{
  "n_layer": 8,
  "d_model": 512,
  "n_head": 8,
  "n_kv_head": 8,
  "head_dim": 64,
  "d_mlp": 1024,
  "vocab_size": 8192,
  "activation": "swiglu",
  "norm": "rmsnorm",
  "norm_place": "pre",
  "norm_eps": 1e-06,
  "positions": "rope",
  "rope_base": 10000.0,
  "rope_fraction": 1.0,
  "qk_norm": false,
  "attn_scale": 0.125,
  "bias": "none",
  "tie_embeddings": false,
  "parallel_block": true,
  "init": "uniform",
  "init_std_qkv": 0.0167,
  "init_std_o": 0.0,
  "init_std_up": 0.0167,
  "init_std_down": 0.0,
  "optimizer": "muon",
  "lr": 0.00159,
  "beta1": 0.93,
  "weight_decay": 0.078,
  "lr_head": 0.0059,
  "warmup_steps": 200,
  "schedule": "wsd",
  "decay_fraction": 0.703,
  "decay_shape": "linear",
  "final_lr_fraction": 0.1,
  "batch_tokens": 65536,
  "seq_len": 512,
  "doc_mask": false,
  "train_tokens": 418200000,
  "steps": 6382,
  "dataset": "wikipedia_en"
}
MLP neurons of a small language model. Each row is named by its layer, matrix (gate and up: input weights) and neuron, and shows model dimensions 16-79. Each number is 50 + 10 x the weight over its row's rms, rounded and kept within 0 to 99. A neuron's up and down rows have the sign that makes its largest values positive.
Before each neuron's rows, "fires on" lists the tokens most often at its 100 highest values on Wikipedia text that the model never trained on.

fires on: ".", " of", " from", " at", "-", ","
L2.gate148:80 29 61 76 50 56 48 63 43 55 59 58 49 59 47 66 45 64 58 49 60 63 47 29 42 41 57 42 45 40 55 39 52 67 55 40 43 55 59 45 34 45 48 55 67 59 49 51 62 48 67 56 49 39 50 43 48 63 57 41 29 55 59 59
L2.up148:62 43 35 36 30 66 48 57 61 45 56 48 46 59 48 48 48 76 71 56 45 54 48 32 47 48 46 43 54 53 46 62 63 53 53 43 58 46 42 49 32 55 38 42 66 56 34 38 56 65 45 51 43 48 51 59 47 33 71 48 58 47 62 38

fires on: ")", "on", "to"
L2.gate766:46 89 59 60 45 53 52 62 60 63 59 40 52 52 66 47 50 61 41 59 51 56 30 40 58 31 66 40 44 59 48 41 44 57 63 43 51 49 46 51 45 50 47 60 81 79 52 52 44 48 49 51 29 45 42 48 57 45 51 41 52 48 40 43
L2.up766:53 50 61 31 30 39 48 66 51 51 54 60 19 49 50 52 36 46 74 55 51 54 68 54 28 58 62 44 48 54 44 26 50 48 55 58 42 49 44 65 69 47 35 44 41 47 50 50 43 66 45 33 54 46 48 70 41 54 63 53 65 66 57 46

fires on: " of", "ing", "ed"
L2.gate538:48 60 61 53 59 64 40 52 67 43 40 61 53 49 47 32 61 30 73 42 63 46 20 27 41 51 50 50 50 66 55 39 54 55 55 48 42 63 51 55 51 60 35 59 45 46 46 47 56 40 56 45 39 26 59 39 35 42 68 46 45 16 72 45
L2.up538:65 71 59 58 56 56 47 47 57 55 43 58 48 61 50 39 49 49 50 66 68 49 63 32 57 66 61 53 39 47 48 46 57 46 38 60 45 49 46 44 64 56 68 53 41 56 41 44 50 56 63 53 33 45 61 26 52 31 32 64 45 37 45 46

fires on: " Bur", " type", " Country", "y", " tre"
L2.gate131:44 59 54 56 33 53 57 42 39 57 61 30 35 56 54 48 50 43 46 51 55 60 60 53 52 60 28 63 52 53 53 39 68 47 48 69 42 45 54 40 41 47 61 56 59 63 46 56 56 32 48 66 33 26 43 50 39 58 51 57 41 43 59 47
L2.up131:51 68 24 43 60 40 37 41 72 55 31 56 60 49 64 54 69 40 54 38 32 51 55 45 63 60 40 47 56 49 46 40 43 51 41 60 67 48 50 49 21 56 61 32 70 42 30 35 61 47 62 26 39 65 67 64 50 48 47 49 67 54 50 46

fires on: ".", ",", "6", "ar", "2", " February"
L2.gate432:54 61 60 42 51 55 51 42 63 46 53 51 42 58 62 69 69 60 85 46 63 53 35 55 37 36 55 57 42 47 59 41 48 44 61 47 56 45 40 45 49 38 36 38 57 59 51 47 54 45 42 57 56 58 30 47 45 47 48 52 57 61 45 59
L2.up432:54 58 70 28 45 40 55 49 82 40 34 42 33 60 45 59 50 48 46 38 35 46 60 53 55 51 45 53 53 46 52 55 50 41 35 43 55 47 42 46 43 45 60 58 44 49 41 74 56 41 49 53 62 53 53 64 42 60 44 55 48 55 42 54

fires on: "ing", " make", " made", " making", " makes"
L2.gate695:52 48 59 69 50 63 51 67 71 63 51 46 50 57 46 54 53 60 56 59 54 41 49 49 48 51 51 43 41 47 44 40 40 56 30 47 60 61 53 51 54 44 47 51 43 49 41 62 65 43 44 47 64 35 51 38 39 56 43 56 38 55 62 61
L2.up695:62 59 59 47 51 68 59 35 59 39 51 46 48 43 47 60 47 34 62 51 58 52 26 40 64 61 26 62 46 68 35 45 68 56 37 64 67 42 42 43 47 65 46 52 47 50 53 44 54 60 47 54 41 38 61 27 56 35 41 43 67 65 49 47

fires on: " |", " Year"
L2.gate835:48 71 49 52 44 71 51 64 47 41 41 40 34 50 61 45 42 48 52 38 31 44 63 57 46 57 52 55 70 43 42 44 63 43 40 49 46 74 65 29 58 49 36 47 79 50 39 55 59 53 56 50 49 43 62 60 41 53 60 68 45 33 33 59
L2.up835:52 44 35 54 30 37 53 46 49 47 52 59 42 49 58 56 65 62 58 53 44 40 38 52 78 72 61 52 48 52 43 56 65 53 62 49 36 61 73 43 45 58 43 74 49 47 50 48 59 52 45 50 47 49 51 44 56 47 52 57 40 48 43 51

fires on: ":", " of", "7", " seat", " season"
L2.gate320:50 47 72 41 55 38 50 50 53 61 69 56 44 50 53 34 51 53 46 58 79 44 54 42 41 50 47 60 59 50 44 40 70 51 34 53 38 52 53 46 60 37 61 52 67 40 35 41 50 60 60 46 47 49 41 49 34 46 56 56 49 38 60 51
L2.up320:41 65 52 33 85 39 42 46 51 56 61 22 51 46 65 36 45 27 30 46 59 37 60 62 50 48 55 54 46 60 46 41 49 44 49 45 45 49 41 56 47 36 50 47 44 68 51 62 67 55 49 52 40 47 51 55 48 40 47 60 48 47 46 53

fires on: " in", " to", " by", " from", " on", "ight"
L2.gate448:72 52 39 53 62 70 38 56 52 61 53 32 42 61 47 49 57 46 46 50 37 31 50 47 49 65 67 61 50 51 61 55 50 42 60 28 36 67 61 44 46 62 43 61 65 45 49 56 46 41 36 63 67 59 54 59 53 53 54 56 56 34 42 60
L2.up448:53 58 51 39 55 54 55 52 46 51 65 38 45 54 57 46 57 51 59 42 51 41 47 45 66 70 46 46 64 79 48 38 43 46 48 70 59 48 60 55 44 68 36 47 46 59 45 58 35 55 40 40 71 45 52 54 57 52 46 66 52 43 54 53

fires on: "ing", "y", "ance", "are", "ol", "ment"
L2.gate913:47 57 42 47 48 60 42 27 53 56 39 58 53 46 36 65 76 64 61 41 38 65 24 47 37 51 46 54 19 29 59 57 45 56 68 53 45 73 45 44 64 55 51 48 44 66 41 54 51 32 47 47 64 41 63 40 40 33 46 40 47 51 55 25
L2.up913:47 63 59 59 38 63 57 40 42 47 34 52 49 48 34 51 53 47 51 54 47 47 35 37 35 51 35 47 28 60 51 57 41 58 51 71 44 57 46 33 44 58 41 60 43 25 25 42 65 65 48 50 64 44 55 41 60 35 41 55 44 65 39 27

fires on: ".", ",", " Party", "\n"
L2.gate639:51 43 36 46 58 53 60 33 44 34 47 55 61 50 55 51 65 63 47 42 52 58 45 40 67 55 60 52 60 41 53 52 41 64 49 43 66 55 42 62 50 62 56 47 61 37 45 36 60 54 39 57 49 51 50 51 56 52 53 39 49 55 55 55
L2.up639:57 57 44 67 44 64 35 29 76 35 32 27 47 49 45 53 63 60 42 54 54 60 49 51 55 43 71 58 46 51 47 44 46 45 64 47 45 49 32 50 42 53 55 61 53 32 60 52 62 43 43 64 56 52 57 58 53 58 42 55 49 68 38 64

fires on: ",", ".", " of"
L2.gate126:69 37 70 64 51 50 37 60 37 55 52 41 64 71 57 63 52 46 60 52 44 57 50 55 63 46 43 44 60 50 43 58 57 73 49 47 45 50 49 58 51 57 48 60 56 32 40 57 48 45 52 45 43 59 37 45 58 51 52 59 56 40 53 47
L2.up126:53 51 47 42 42 47 56 40 39 56 62 37 47 39 60 47 50 44 45 62 54 51 41 22 44 41 58 63 48 50 50 64 47 43 47 47 36 45 46 42 62 44 26 41 57 49 37 44 64 71 35 38 54 61 34 37 38 45 73 53 46 51 56 53

fires on: ")", "ly", " that", "ently", " they"
L2.gate963:37 69 49 43 51 67 46 54 50 46 68 53 59 41 64 62 48 44 36 56 63 56 41 51 52 36 42 47 60 57 47 44 43 66 62 48 59 34 51 58 62 33 45 37 40 39 40 42 57 44 52 33 51 42 45 46 56 23 55 48 50 51 67 43
L2.up963:75 55 32 54 59 44 63 48 70 42 45 44 48 65 47 60 36 55 65 56 36 48 50 44 31 58 59 56 50 58 34 37 39 50 49 57 54 35 45 44 35 50 36 34 67 52 47 46 55 37 52 35 49 70 54 42 58 38 56 52 72 56 52 70

fires on: ".", " |", ".:"
L2.gate818:41 40 56 56 47 35 60 62 57 51 42 56 49 57 49 56 33 46 58 50 65 54 59 51 38 55 51 44 51 46 62 39 44 64 50 57 51 55 54 32 50 46 63 56 42 66 53 58 49 39 33 52 48 62 46 57 45 58 64 56 47 51 58 68
L2.up818:56 67 64 42 35 48 46 72 55 51 37 59 61 31 48 44 45 39 56 53 30 47 67 55 52 39 33 34 48 54 57 45 40 51 43 38 43 48 61 51 31 62 39 56 50 44 47 61 47 36 32 60 40 43 50 33 46 66 78 48 45 48 62 37

fires on: " |", " —;", ";"
L2.gate826:39 58 37 48 43 54 44 49 56 63 40 44 43 54 43 46 60 60 56 73 48 52 40 55 49 65 54 59 41 46 48 57 40 49 59 61 46 50 51 45 44 53 53 59 51 27 54 39 42 60 65 42 40 53 60 42 27 74 56 39 45 38 44 48
L2.up826:48 57 71 68 61 50 61 65 43 52 64 57 56 49 32 51 70 65 31 67 64 68 41 65 58 58 65 43 51 52 35 69 59 47 41 60 41 65 69 44 47 41 47 40 43 31 37 44 42 63 52 49 41 50 60 48 28 61 43 50 56 54 62 54

fires on: " |", " -", "ology"
L2.gate828:38 55 52 32 38 32 47 40 54 59 77 48 38 40 49 44 54 30 44 34 56 45 32 58 59 54 50 56 65 37 63 49 41 36 52 50 22 69 63 57 57 55 58 58 61 41 32 55 46 60 28 35 64 61 60 34 70 66 39 45 48 47 59 33
L2.up828:55 67 29 42 49 46 42 51 45 66 45 45 46 48 52 44 51 60 46 50 58 48 36 73 66 59 56 58 55 51 49 53 34 53 60 51 34 64 64 57 52 59 50 50 62 33 55 60 38 56 45 59 49 51 65 43 34 43 51 49 49 42 18 59

fires on: "t", "n", "T", "p", "a", " of"
L2.gate193:35 43 44 39 44 38 58 53 51 52 44 62 34 51 43 33 56 51 46 49 42 71 48 45 59 73 38 47 39 54 47 47 55 77 56 56 39 63 63 41 55 61 64 48 45 44 44 52 57 39 53 38 57 45 58 58 50 36 67 62 48 56 59 40
L2.up193:53 51 33 45 54 68 59 59 45 45 41 31 54 57 55 47 52 38 35 69 56 40 51 43 49 52 65 40 51 48 37 32 51 62 50 54 57 58 46 48 47 45 56 53 40 68 53 61 50 52 48 55 55 47 47 47 59 54 45 55 48 46 45 40

fires on: " |"
L2.gate307:45 43 49 64 34 46 52 52 42 46 51 49 36 72 67 55 60 51 59 60 55 57 44 48 17 77 49 54 54 42 52 55 59 47 49 58 17 53 57 36 38 55 42 67 38 37 14 46 30 52 28 45 37 43 61 39 37 63 62 35 59 35 64 48
L2.up307:56 50 41 47 40 24 46 65 32 45 45 56 52 61 56 46 43 38 53 75 49 42 33 55 50 60 56 47 51 47 39 44 52 52 48 62 32 48 59 51 38 56 58 55 57 32 33 53 51 50 41 56 62 45 61 53 54 53 56 43 30 51 54 46

fires on: "\n", ";", ");", ")"
L2.gate642:54 66 40 64 61 60 43 67 60 56 42 41 58 50 54 49 57 43 30 43 50 40 47 45 61 56 55 42 40 37 48 39 51 50 55 46 38 34 52 43 29 69 65 39 55 56 52 44 29 45 57 49 53 64 54 38 61 57 45 60 45 54 38 53
L2.up642:48 64 45 69 67 58 71 50 34 48 47 42 33 44 57 48 62 56 56 55 65 44 39 38 43 77 51 35 49 49 77 45 49 83 57 42 45 71 53 44 50 59 69 68 42 47 45 49 65 30 47 58 56 36 55 32 40 65 50 43 45 41 52 49

fires on: ";", ");", " ;"
L2.gate880:57 57 58 50 71 57 33 51 57 56 52 47 62 54 60 46 60 35 50 46 64 62 28 49 37 56 48 62 47 43 55 41 57 52 49 50 34 48 60 48 51 49 58 35 63 43 34 45 52 39 40 45 65 49 32 49 21 49 46 46 31 39 39 42
L2.up880:57 28 65 51 71 52 49 59 50 43 58 66 40 40 48 34 50 54 52 63 58 55 54 37 45 55 51 51 51 45 41 34 61 51 53 38 48 54 52 39 34 45 67 54 36 51 51 55 42 40 42 54 61 45 35 41 62 51 47 41 45 44 35 51

fires on: " of", " |", " Pr", " reg"
L2.gate1011:51 39 58 62 47 53 40 32 25 54 55 36 51 51 44 52 73 51 63 69 54 26 35 56 47 57 49 50 45 52 44 64 47 49 49 54 50 47 63 48 38 48 44 37 62 60 30 51 46 32 73 50 44 28 39 29 58 51 52 40 68 30 65 35
L2.up1011:50 38 51 49 48 68 54 61 42 64 42 51 44 62 50 38 42 30 42 42 46 43 48 45 42 56 58 47 33 33 53 50 28 44 45 61 42 39 49 53 67 69 48 45 76 45 45 21 42 52 38 41 35 54 52 32 40 61 51 42 45 48 62 50